{"n_layer": 11, "d_model": 256, "vocab_size": 1024, "positions": "rope", "qk_norm": false, "tie_embeddings": false, "init": "orth", "init_std_up": 0.0304, "init_std_down": 0.00529, "beta1": 0.93, "lr_head": 0.00743, "batch_tokens": 32768}
MLP neurons of a small language model. Each row is named by its layer, matrix (gate and up: input weights; down: output weights) and neuron, and shows model dimensions 80-207. Each number is 500 + 25 x the weight over its row's rms, rounded and kept within 0 to 999. Numbers have three digits each. A neuron's up and down rows have the sign that makes its largest values positive.
After each neuron's rows, "fires after" lists the tokens most often just before its 100 highest values on Wikipedia text that the model never trained on; "fires in" lists the words (lower case) most often at its 100 highest values on Wikipedia text that the model never trained on.

L2.gate270:448466515508518481516491502514504514504480555506497506525508461468497522525484491489501474498511472534504528497473499503513506503522491534531529509513487502551507472495500484470513433508504515508524512459523495505499501516494487485526494489521516464503474485512430478527502526514511475515521514506488496553527471512515464521497529493496511571480513466496521483482467472493491459486502
L2.up270:488477530499557487486495490545544541500549551535483490501502462473504490511492506478491472513522494493469497482527480476478476497465505514474472520524466525534543526504491517497502504542504488547518492505522463538475499532528472467526485589466522459516522468494515495523520442506502508479496460510500488491517435530508465517532487537465488534468450473519513495487494480508518473471450
L2.down270:452456501465482478458507539521501551498544511478474521519518482498472531532492467509470519510491505479492500469490513506477488455497535502478507526505502501537499507496511458487524451537529491518527519533506523478492490459549446545589502514508472504462483469535499497495463518474502506532480485550552495522495516474506474541514489548480506532521508492546530473516508473488537484480483
fires after: " H", " n", "us", " h", " N", " l"
fires in: "however", "now", "music", "how", "less", "none"

L2.gate5:494448434555545512540510485534514517498518509479466446517471480489492470488522500471543503516496446540469502505504511499497468519491465475519505479471521519492502503470469531501527550504458440518488429524518490494492519460482477515481501488506498482480467461513520504519513489529474484524450513495500497528504530480497521486497505488515509543466494456492480478466541495517502495497522
L2.up5:522516537545509523499516504523530472544493544560472509482523521494511464527506537482498514539513508503519457488484533471512495489452511497496532497521487555471480477487518503524467507467449474516489498528446498497476501483483461503501477534507473536505498486549485494544526469522478451495532526549482546466491519524497510484517444522524475537493469493556515520498482473523525514501493
L2.down5:477491461497524508517447543514536499529516453503468511499486489543465508461474536486526475518493485491501500500471527494507482509499497536503473519492489495521484487473486516484483514501554487534523528518435504531487529497542504535475538521463540463480495520545505482547505488514520487524511493504461506496520508502467514491537514523467536471490467475530447502497514479536489451546533
fires after: " Un", " S", "is", "im", "un", "Z"
fires in: "university", "silver", "episode", "similar", "episodes"

L2.gate377:479504497472514484503548531465547471495531462508483456445524496479494514466487475453508461480488472505552486485505511488479545551516496536514528473551489491587496528490508487460472498503489461523514488495519465472546522478515501504470474475508483488491506435496509473517526495517515506483489533488525527485510508508511494487561501534470467493478510520538486501502481464529476472493502
L2.up377:535476517479511484486452500467522504506502451504495476493492491497526507428469522485499491481507463461545483530519501499548521506438528494496515501484497486469517522500529496510466517500453483520518488528465460512518498486491490541459506505472448556498526475465493460545494478524544526470477466485527474507510515494477529476523503485511493530489507519498535527515437482559451511501529
L2.down377:494468555504541496518514543507501450468473513479480489518493526544524426506491487519466454511514499509484512548471550482521520506512546470510540512487529481475500508495536485490491508518491526533491522504512486494518467511502476456449503474488474486475506489482454509553507491503465479509483529491468509494467506484520524493490470413504523505539533486517477517497485532482480501480467
fires after: " f", " l", " g", " ch", " k", " Ch"
fires in: "film", "children", "living", "kilograms", "given", "child"

L5.gate181:504475455536542464518490519531461507522517533500489515563547519541501496514474467505493495511485463490479480505503527539503496492501482509504483508527487525484486562478481530514520501494527491451512495490475515511518508530524521436529454525477486461471509497540516457515535506528484512516510484479518490530505521484465512485487478494540552485500511468552503508493520510480499484501496
L5.up181:507538515483513498527522495508500507491445478486499505531493521477492467476541495459462518494473515490536468549498480483506535488535467558522484517509521487516516478491483519535484454520525500449505539519575453489508489463503494504544484512505496506471504501529502491482508505483457505507549515503501476471493486483502534488502490478521514518554535510521490514454513495496506478509507
L5.down181:472503481441494545488493563482451449535504503497476494501479511480491490515513541491531466514495473495485531551483523505501447503491491467490485508465513508550522519520463506513541506460500499536502508506469486488510469498562521498513487472514511524470487525470470521540509496515513469534471480503516477448510522493480514474519488544527519507471522555509528557527461487535469519477505
fires after: " Un", "uc", "is"
fires in: "university", "education", "television", "training", "association"

L2.gate235:499489445489494482512534461480506480555529481480502485465487475535504526512471512567459476479467441497498505525514531494466507487506528499493483510517504471488503486484486469489500508495462476516478487524488504502472485471521520485479537505518488543532538495529484489471491503473525482496499475496488523524488503504567514496464492489519496523560508536511497510437512535521492503497491
L2.up235:517525488505454473483498483518519440524531477507495505453516499490475483511502531484494553494554436449493481492476528504462515507520531515452475483509474518510473499475490475458508488457482459497492503490560488485506492504512498486534524515491526590467520515499488494537473519509493501476506487482496542478459492490498521511489524520477453482525429506504464499479504521500510493481499
L2.down235:487531481515560501526510482468487505497521493530464500460538487528480493534480504513489489501472529528472498532473516453511502477533498469532521562482488512593476489503525456489486490457503502484502470466487495455485462436548450517535477493504498491520530443541451506489481505482527501480513481487488486464476540486493490507551514489452514514505532512501456525505553500479494526520474
fires after: "he", " w", " l", " W", "h", " L"
fires in: "where", "women", "life", "wife", "wave", "woman"

L5.gate221:475563461522529506526501520505537547489523487489478481432490503503530489450453479553498505452450502551436467498557515500522517518504498467508500501501488511514474508524535517538488483494510455512535465543507468552476527525497509481472500513481525537516515501525525527491503520522519503472492516530507504492509500453479518445481493543465430492532476496489535576486472523510520481498476
L5.up221:495558554468522482506509488492529478504504469503544479481513496496524472479508486504472507508462497514495525504518512524502519528473510475506499473566524512489484513492470530504547478500502477511482494455539558460506529491499501527516502499472518459508492495536484549503504467505510513462472460533530474497519505500505501487499472496525524504483517504527513481504442512532468503525506
L5.down221:461515529470520507488463553513515546492533501485531530489490490493540526510508505498482495511497484531506517506477504486493529469444524502547506520487520496521474566522480481539529463532462498523512500520518448496526478492558503500488502489466488499516500528457484517500493509523504477505579516475469513501484513475456500501506478527468481513529473467530515541509495483524500505504505
fires after: "f", "ur", "in", "t", "g", "i"
fires in: "during", "after", "before", "since", "until", "died"

L4.gate81:511500488500489471516450508512512481492485520499510482479513445471521513506464452532478523487509486495478456520504498471526504531540516534495496559458525507505478510475516494503499473508489510496485540485503467486522500516481541483524551496510505492557479548482492493528509484544483514523467534466529504527509508494515462485439485518532481555466517520468567462529458485530503480514465
L4.up81:534513509504521501515500489496495550508502541480548514509516476461507514492502456526481457491512522491478533513500523501528502523483486479519505523507495524529488476504482497504511470535457526496490494452504480496497496488474497505551525492480523534525498508445511514453442493510492502492463528476519494494514452501501481488480478447508484512517507556508496540519506458522555546480534
L4.down81:503488507532553523522488509514498515523522504515515484468497518503497548568497508532473481509508487538495501535488540516511477476518488480524479483540564449537481553500464518509513500489502452515505490518491503473499505477515479502476506530478477509517486509422523525507479508533473531497516486502482530517505484514530476500526474524516519540537469486532528550465440518508534486485477
fires after: "I", "ur", "in", " F", " B"
fires in: "in", "during", "since", "from", "by"

L5.gate230:535504497481528504466489490519479479519467459516477503488504517499504524510505514497441508516445482540471524485529523507471521453500461453501505482532519499490468524507490468501496498472482510512456501502493508473478485492502522546538506485509536504518535502509459527509483484525497509478488511521528508518530501510487484499499492544528443532515502528475561533510483528506507496464433
L5.up230:530511532453517500475539491528519507546529481532496492483485490482484453487503461512473512468459486512504529494515477508487490558513500511493504480522484505499473529524492488552515522499499458511512532509462481490452494496518513503488512524461518537504448482519517480536485568523509551501492483500514493503509482514486433482495473510509472501526496485463539551513452493495525459511474
L5.down230:500503524477540523463470531496502497492486482508522493495468466540554471549530496493478475511505498531485514505477496492490514542504529508524439502557498485539505506443483492498542495526489487563515507477484493522507516491527545507511535536490462504517481508423493505534460471487498504468501513507485499454504488540535524497501494506489501502480493465533483498521456519516549511506469
fires after: "f", "ow", "it", "up", "t"
fires in: "after", "before", "following", "despite", "upon", "until"

L2.gate66:505503528499534501468489538510506490483465500500495523484486451518529496519530479473473499521459491541525490516511488480537495494475496483494530503486512502535520491521544494495550504506504439494498480519539501518531481449504510514552465506537507521478486432503491553476494448476507441526519507484550497491511492519542485543565461520511504483460488456506507475493479507458502475502549
L2.up66:469522466500480539490501498519492477532518465499499488506454517506521492501417485469500485503511490509469518466516498541504540523464542533485510473547480517515536496555459491458543473508491513513502533481534502504491476467520482466520505522538491485507499466487521519535494471477477459474477447496472538526544501487515477515500526523495500513501505536531535500523474460489479520471472
L2.down66:502562503511486526445483467504480509518511486507501512499499531486520523484509525542478507528438481476523502511528513524452489465484521510475513487506474516529467481527473463487530470544499531476488538475504505510509501483498477524493518545495526513482478467489501550525459497475524486527499517523468511527533458479505526493497480557505454491503512508491490492491470468450499504455523
fires after: " h", " H", " p"
fires in: "have", "however", "how", "having", "president"

L2.gate364:520481474501493493542486535497491494494496528533500469489514517523494495523517506480483539490529488509453516535525510476532457527521508504450548541526511511513487517518472476508532504500489495514532488504505525494539500480528489481513515557521523469491525492462491453487475521478519503501460498493523535485540482510503511508506467527479520524496468550505531514451535517516453510421495
L2.up364:513484458547475487488487524519519505520533552523510491479489488504518510550538526525485509472473509525477482526504470478473544531498535494486495523525494522462510487488477483459528492539505543518541487459472528492473498539523464470520515509524504477493517451491505481535496543477517485488462471547514523481517476518528500511535508510506504520472512512493509511455512514515482532464495
L2.down364:435513479501486468498509478483501529482517510494526526475512557500538479499512491504497469452537498497497475493453478525481408497484549510520499534499524511541497477522493499509475480505493504470521514471531539454511440506530471517535523497514496506498532464517517515514499537503489514496514507502485514475511456531512507518536476474496452494504526515490498511518516481522443516503501
fires after: " h", " D", " f", " le", "X"
fires in: "have", "david", "having"

L5.gate205:520501541538470476485532473493539555507505460513486475497483464486480482459525520502514522463485483487517456488481473504506551471496490478502509458481494501508530536436503510482556509485502464500511500548498487519515501470485509509494491475477536490467492535476507525524531513470474458510495484431506507509488462517516505527473474459497439510504504501483513524517499515492494497519510
L5.up205:514478493484494544493488543524487497526542534477523500482489503524485482526483517506487486476513493517522482514491523485499521524539476532465540495486418508479517474499495507543499472518530478491502490497499525509505530540508529491501508497487586478513493512478501480506533498509477439471527531515512516533549479492537526487491510493510513575511473497483513509489511507471495515496490
L5.down205:482513487467486488502500506509459469511482475531516482534512490528545458519484491498458508457460497495504520498562500515488493564473484497483508554444491482490480509523498522468554500509546492494494444517469501506525485463517514465474502531490509465491470477500516513521547501429471494536499519495493494470479492497491501541478490480490517519506548492489514484511524501506470452480476
fires after: " Ch", " g", " n", " G", " ch", " l"
fires in: "games", "named", "championships", "championship", "champions", "listing"

L4.gate125:530501547504570497491493506506512492466449474471488455532504511410506500506490518472464498557474494466482533518464530492519511548486538523508492539512513546485493511497471493485530473479526531475477470505512468483504532469458473466507531542556487478528469513538552473538511513498537441505507491530526505475473529480466499511523521482525512542549466524533522522500514542549478516501500
L4.up125:485538470527492513521499472467506545486496483493505546481537505480534463487571505490500485508466532528532491558456472474526497467501475480504507472497470512466493469495500495506483467491524565492557498491514470446473493462506511510506505517524484478509504491499540497489539494475482522499506501501473514497485488510503511481521472505474537501533498495521508475491521485483491501557526
L4.down125:485478476491539555484477518552527485487529526455513519510546524509506486484499504536561494478531521483466525508497513476524444500508507463505501503459445449500476498469524533544510496499534553503536485523536525473503508458512476532498533514515500445502516515531475503490508516468502491449535486468514533507492505471516501475521496499476498461551492527511485484485516506478491538506491
fires after: " re", " W", "e", "on", "re"
fires in: "released", "women", "release", "woman"

L2.gate84:530510515544483517491511492472486462512544468467529506507511518538493479558453507482443507549473515519496521464462492477499488531484510556515508532491519477516465527492493477527536527522535487511508526512532493530484518492517496498490499551547497508453522479514496524499461511470468519502545500518502513479519492535475466472514453455492492530495460483481501539475532526549541492530493
L2.up84:497549480479527493501464524499522504501474532516425548468500490544459501493481523448475527495451552544503528507507500501505479480500563471502517469472482529503524526513470500538489484513492500489490518536485510506525487494490516505485493538520471515498430482494501474500543532517533517545473504473503456506522544519477548472511486471514523504485497524504510532547523484505501486449497
L2.down84:465497488483470480458523491481498486509511524489469477507483496517532500478473511517484497516548518534474463498478466498548505485501464492506525508474463516516519501525480537510464481528529535455524537487525526578510452466492481499505467475523491486504473484480543507505498474516492471542486540502538480502527462508497517503556540515511470467504527502485500501546529501523499522477471
fires after: " h", "av"
fires in: "had", "have", "has", "having"